config = dict(
    n_head=3,
    vocab_size=1024,
    doc_mask=True,
)
MLP neurons of a small language model. Each row is named by its layer, matrix (up: input weights) and neuron, and shows model dimensions 0-191. Each number is 128 + 32 x the weight over its row's rms, rounded and kept within 0 to 255. Numbers have three digits each.
A block is one neuron, or neurons of one layer that tend to fire together. Before each block is what it responds to, as a language model described it from the Wikipedia text at the highest values.

Paragraph-ending breaks
L5.up46:162176132168146118169103182183162169161144107135147133147165168117100094118129119100124112197146194160206131063109168139097112143106118155113153073100146127114128127098074134167146102128122195137181164134173089104083156174136172069169067122145166153107110148154164106106152066142202165140092079176143170124119126075129122160122147097130163155134096104092137140090077115177146064127126143084100161149168090116140152079123112083135137123116122159113086157132126142138106136122157057146129069090150071111087131123121100076087135110095169104166085069101123132092172165103129114153
L5.up95:087099139120181162101143108130100126195082084155133106155143114133158123121126124088090073133104155166146111031132112159109087152130115104101106054173123114078120145100157105201115162145122132128135170151187102070110193135199091108109139150157102139115150097163074176182094101132166124146113155184149130145168108079169130151126205108096117199129148113131101145172135125110156084068096132097102131129136178082097096089134123132153231126129145116134123179074106140183168168121069084136128156138116105108141121165140160115077108175091142110101090150175116106126115150125142136114
L5.up99:122137095109203076161160090093125162048131147156101140169098173141117121138093174105082135210122170143112127165146180089123080123078143083124078143117106107187108148120149158162129116078137212122130142067149137108092131113103075182152158154138132102140126100132155121102103108129156115093126152149153147174122126151149181144123170136093108176104164154172166156096085187129098200082171116108093154094113214127109073160117092108154169104132101091132106123104177171129111154158132106142106078156130104106097102128100110132114125142126080212166126126166173185147155098166103103117
L5.up190:133124089203104071139107129146138155106067174143123124120085114094131130153112130135099142146189138127150148146095131133158057157087152062137125080144094107136106152135100162189115171107141160152077134092098139138091112099080144136179151166090126131156119211141119092153150077013170097144129142159104137150173126115141198144064172186111147105074090104120171117147114058117083161122165139110122111081102141127145065158108109153124156142161101163089122101103177129186162145109148104143182120165096163080119167156111128107158152131087160136139114082139170132133191094105095115141
L5.up266:082107137135134120156124114147103117131162128172069127147148086133175110149099155063080167139099142167039160101129154154063070125133149155085163043149111127066128135128164160104166102093106113134115141152130095117124069086156158173133135077181122120136147130217147171111065095147124173147054127125117158151174148167135107120106115143115147080115127125159119111097118119133080138118143068116143188160144112124116134084107170164159192142118085081157172153077154143197143146094134094145128170091112116095128087119163098114110118197137144176165103177098149128104130195093124133172
L5.up317:119075103074135159165105117159074136142151167191192109133083118155180155157128116102064154128181174102116120089146155147128166131072111065135107082171158147102161138092118165143127157217146192170120121111109112122085087108109155114163137100110139127164120100092119140102204197089106131140094149113205096116119199148134164145112089118134079132130090139142117124053113146083189125150108127108123058126137137102107116107141169100169186129100128143124089097087154161205103139101076086131141105102066120146165119087156150107135137153123126156114114105141173147134103095155183107152
L5.up374:105123206070099130125144145146122124117132161194163149094136105131150137112091146119114174130093194145139133074136121117125102134104112133118139066142111131144117137140079127140167136092155207129146105103100081107114130156124119147162136149112149140136094081118217212169162131066171163154083119176136116132132112090199153131128152091120140215106101136101065113124132099143126191124112097124085150120139111115088118069102132165161187110171159096118100125093106116148159143138112081144109129084097175079126113119151095156154109123114115141165084111113127164080007202085154138173
L5.up483:196141105175162071141095161149155175165153152119146100067106147092127102111139088134146149162078142169130146082193167092185118130089162025163171116210124127140078096106121106130167102138125188087104113098115069169155102161092146095149131126123117119182113127159154119124105122161172087167094109153158107143161151140170163123108131093090158086145107107141155171164072107156119095158167126105100129154106190125151090173125169129156148134109115104080148119118172109132088081064108088137147082134103146066147144078120128070146144113036150149109105128136121115149154153158145177118

Sentence-ending periods
L3.up450:046117193094167144159173084181096169100238124172124127171141124140114121131103149077094106172136114101120116050132139151124106159126138136103149156172106136111187212134173157135104123113083144071173135080146102115135141087075114066189095117118119122165110164116094119098128099137145125126113113128159079179168186145156146121137146134135137151121104128059091166176091146155113130159165096125130085143132180076121125116140099159098159105141066127092120076140104126118129110173133104147163144120093163150062113119127140053100169137180134112124139092133154099139154083137202114162

Sentence-ending periods
L4.up9:143134122138101094152085149111164111120135143163151133086172124110134134171103101157069124121078158108139116104166121162129165143129128064168151137180136110130189123139123130114105142142095092185126151103129113102198109133184114065119118171176136102154117053085101153158123112178172156147115110152091086104142111185173078094078130070130097107120137156111117181144147142143136159180118133180148067077196152075150085118149123118157139168110100108102150106096019142083139131145127163201136076113118166165096150147104097096119181117108087144127128210099200137110103100119132100101
L4.up179:132124132100134119146154044198083148108128124113165072110131147052139081145087145097082188119145207101058149144159155136130143135125096121105126072164079136124111142123131120103130118142085060138144211131145175129089139166111146073137113147106160128132153125122160157157088150132127149175043143142166106132131114119111139147176130140102097140112106162180123155032165132135093133193112122160166191134178065095131124103133128117071158144106126118126144160190114160125070128095140087146160097153065095150150163173143098071150123116118113168109142198132116151140085092123094121109
L4.up272:091181148093081098107112128121084156112108145133119152117163112150150143102135157086136126132129157161092124109153054111136085077103140153098084111124102105141083108166129188134135074082177139157110167106130118121149146082171117117105102090155149131095144129140080166184152113129161180171132066126151121127107134134140157149158181126103167118088105119161161127126091110183129064158133106120075162178169105158135136155130170131164174132138152089174120101124051108142098146120113117103161084108055139220136148187090150159060220102135067123188077181118154111138081132104094145165
L4.up314:105131114097105081168090178091151104165245179158108172168131126045114081118088136120078137138126118151155183113160166167123179155170125139059121114177091063094174157135132140177131134125146133111113149103107131153151156146121180149076149100113126052134128135123144098149069072136141135134151142114158109115136162144093120145127058128154108103154108121174118070108137116155081110147174146133200078091110149105083142139065142149154116082107093182163110139159112148108129138126102147140187112086106183131144148121132110120094176159125106079154145124146208080113115070121134161130
L4.up381:144147131145091165148088125164123135109111110062102164134129058121134149137172126122142160151070166133106118149156179132120101171141118053102152163095182211142136165119102133190184153126136097102169146084119103178168129145160117042107147117137179121120102099093121106134154129106175107117173119087149151161187067201197110104125117140162117155102118124138072106118122092134126112167120087064083112079108129092111089093101137099119111100103158120062125169107077187097113117132127103145151134122140127101093142099128123211152165137204094105158175120185162094169088118133145125132
L4.up448:081178123127160124074133111110150169150097118123160106156130134095060114148123123215119156143056135121159134131169145114138075148079121067174118175170064091123132113109130155131075108087107082143134130151064108099125154157120121118149117134156128060156185163110077126100118144168163123108144203154060159142114127119082107169153143141074147144104123119130188153101132073153076056162124096107106156081137129135121122119101173163160149089150124165145141181168106144129172129071084191155151131127134165159087152072108150127174127160102150151112160198126124151103161122067094107080
L4.up658:087126123159138156149140124100180126144123111130193154123174093074150148126081094102112132135109142067118165095167122148104128132190195168163110126137088135159105119154106148067178074082097139171125148110108116020148127126110071124174142118129128126097142128163151101126152089095133137120112097143106098173125125151164115167178123063089089149097153154110137121183131133121088176195191074097082110076166101110159134139117088119142121126105119105104107149108102141151141157154132133189148130074106159146063194120107132114127087183059083123182147121133164141182095089149109139210
L4.up741:154114108131092066173102110148121152133131115151101124122093043147148103155111133148057179124095135081120181137113152205093160163094144164148113148138119116121168177115109141194178178138090141120143159119159152093115109119095145081138109091097169134139125105095185165101189141069128073139089100137163109144162143174114174131099161116163100107125054148156112117074157176136051169148121132114110164121134107115105133091148115093139145123065170173133124177143141118146134072114127112112117055174060126147068083207107154131117125178102141149114130107135128105120182068106156116182

Early word-piece fragments
L5.up134:114197177142172192137151122162180129045168073173163129095133131099111127170125102135102098093135158123137077134154119156168124168091088096125130107139131122097074158087144163134183164086116150104119055159159117102071133101132154083123137145110146098160140110135128095133192106133123150152101099169079132154180154092154141138067146172104054182157147132173123102124114177098160130155082173116069072092130107088087121118112116082132088151170091154085140134130123109124163091146149145105150144062141195111111167187132103128149158124135110104097206123096145134143161141152078081086
L5.up241:162085101117161131168137139156121098104108148119169135122129174126174095156145094134129182094169144097118137141141121128123125185146092132066148128139098087112095148095124115162187145088153130069094116091139163136090091122088136134158107121112110147086125130100165095116123199187141151118103075146102156184111092066124153125107104163122165050091131161204176164144114149058158137084156079099163188122155094170148187119170070131105138124149109080068103155137082139219103126127157133145124093106121147171104112135163125168078083091203079125155179093137152101131121175149132145152
L5.up326:134130094104119134150091158103121151128125138130156176141088124154063103160133147144121152153127101047102149169094140093112133131077103094132136146133098136145071174058156121195181124123091152115158141155150087097065101106129162137108136102165102161203101128142099062139139156064185126132069181134144128136065116160162140199162108160109183116093138097106100142134134107065160080149100155108186175139150148160096115071059147114155081119126147162147142080133131137124093129148118133168175111137062135070122144131127155168148135089080077131111138085150145111189094139207151117155
L5.up348:134092146111144105133104134125123163168077112155187128168082130169183102104127116126055140134132135085167086118159160107146105188156107142181123120131037166121110127098059118117150192074098091143112089103159153143084169081109167077102158093063101129162136107111139099151151129054133136141144166088138137138108076138133121110143147101088138174116158120191101162119144088111161124141097149166128074120158143097055100137121125055073134113152139182150105145141139138091150132153106181137116158122124115127153176146163136171183119132192127074080160146110126172087140144180153044160
L5.up407:074133143124094070081098135099104166158139087099135101197098206163123111100086124085148111105116118113093084145169135111180180132144119077178136128148074178142150146101086146112110134090118049069085161172102131171140078145123093151157140158117133181168122156187103133105128103082097148145170112138159193135209095150127109114143092142137135171127132164131106064108153173159126079119126161132080125133129178116135064116119147083140117162171097153101125140088093146098118129091129148058144067140174082181101146132084170111155143154142147117128117124081120059141125164151144186130
L5.up479:119138086051151144153121127165153132107135117089177077193084115092239137121125132141122066072098180107134123099107139185152110143208127126069112108151112178127098105186126141086103172134140161160168185079146131135119108152160119116077135194174118116128156138138140101166119090081099158163118134149158107142064143168108132136157147171123124065176093116112138054140155117173170158100145082124146125068177141165099111097117116071146135101097146180131158119134172077140089099141137135097074130181125108143139114116134150095120118170171070120092166111088128156116125129088138088120
L5.up684:186048173142030118164124150170136121135147118159160124160149161155139108126191141123119150126119109132150112179182146125120097094138109144149116158154077132112134116109120090136178103151151110141133095141142144108115115108067153128126109107235187103122143177135184154091209134126123109194151187132104133126123119170127113112150110176114097109140165084128119150136039113118151063114097158112082164107114112108069098153123088085151143111157101171084124115129142113074150115115131164161149081024108093124143123130086145083187104112134132087156201107103135101129152139147089131178
L5.up755:208114139151081153157075111176145148132055045114122137155062099108111225143136150185105107112156148121199119131144159128165070209076123170110129104120167107147115101115123152135122103131140144102149086086154103106145165108119125115103172151129081116091087117169162085132130098163169094106125128136156139149096115184153133125080195145128174132108139109137121129155128111109134144117126144096146122091143180103107074171150124120131167133099197162185176120136144168125159104128125113105127118082128104047147115121141081139089100154139158143142124138153107172052021099102160116115

Section heading starts
L4.up18:136140115094121102146127130099073136146086114114121104090120102142122139125068122085132148147166112105109165130137129142151102124194179184172112148095165155129127222103126123176204129123177125138121094153118190145116158103119161175152153130122117117130136166093135089097144098086143125158126127197136098125154106084220167107144155085146149088159024072171148188148140145103141165133103138169144118138091077142106136026137116137148106106047136132099144122136092148126104091143111145163156100148092092162061130181100122110101151101156138114099096143121073151096177131150173135063
L4.up128:105113165097110125144071128152209146129141131128117119182113115057151128148165116161177131093192114115189125115152112102112156135125147145110114087121094154141140142121157172113133116155084121067138148120188131089148124111117137137087210104119101096111087098200129146134147128059098077159135126154156093133170140091118147108135179145153140112142158151080114107182095079141118104104072028164171155098145139114081118127114119129106096081093126116106173174124115216162189108142127120152169205150149107165166116126175165079097173155120098189060147112100127177134128122122149084110
L4.up182:139084166129148099102108152134177104104065182150137130146177105106128137079174076113146150131136157160088151106102144105139127141091130157109129188115096089143128141093150118179175147096125107152144136095103108168124208100130171165094129176060101099139130126153112134134168145151171102177159139117089163141100130146099126127126122129093194162133155139087102153173119107093148118077131114193120097212062142136150113148083109095084184106130127128089095126121110175111104071195134108127093183167100116131147169111151140109116111110126147086133161004097099170139092119181066083171
L4.up194:052081137172100124147101168116137137106103101156186077160117087111154118102134213138144112105053133087122143128116108127121121119129138109182143089101099082121195138155176170134139170108107103101113129100028122143085129136100150224106167103155137126115140101102134129145137144159124095143147091110123100159165134074111120132145102126139130077168191159131151140155112106137143119118117113181188113179131184106108129062124156162092201170157126145103132103145105112126132063161091128152081099118063206207118138132149149107147099123126154140106055097132143161114190141102103092119
L4.up235:132149107118097084108108100123123120086188138232112092140148178137097096182165133115082112117160108144115157111174187105144117164118141092190131172135133110128133180155082130130099129136101117134090147167073117132165126170092106162157117113157127086157105151145170177165166118168088184079118146148158141122145156115128175101137128152057133085163081104126109175135177118125140129141055098176128056135148105083119055120138112119094113152185108080172123124105096057114218107128120094115170107134150127150108072118174076153151115102135086131069147121144164139181095156102108128083
L4.up544:153175127177085151102098194161186105096095092163192159139145170135132119124085117117135103132165150117115151112047158083118176125123156134222076098088077107105130145143127065134147148101112141092127138178156124140079158092125060140168075150131122083108121099170151126144167128164130148189115129104159181158144112159147124154118165133178128147132106118115102098159117118134223174129088113128115167146190084131105125088153099145134094102142091078084087170117134102100122130090177089081119075083129128132156104133117058127100156126142062155090156107094123171188156137118119111084
L4.up651:166092099124092167148097157178097142068100107175185102167083093098124137132059103081150122123188130140141147119086138147144141107098090134122153119131053153147141185107151155136114162097157149112141160156109105143120161071152103130135135162130159088131136079168114144158168067069102099170180184088121134152126144103135117088130112168149091124138149135116115079149154171126129146192167132197173084183134110119140088159140124118076138066100169135123123095160137105102106135107133104090131145063151055155102171145197200130069179091128139127075109093126132197134167101093095102130
L4.up764:096155104132142099139035120116147117110141089166184169133096098119099171135160120181113065147115152124165169113184095159134138181139151129136119098103096091078123181123131147121091059133170115095113107171142176163127121118121162103141123155114149085191147183117095130158103153138099151206141133154091076149090066108168154067103135104050127129148117074106134153116149162120155126127103166156129133093084128070082126125094103146139120147170150111192144127173099107122136084127146128140145076128122105195091152084205112153112052107117131170096175065115122176155108114163099138167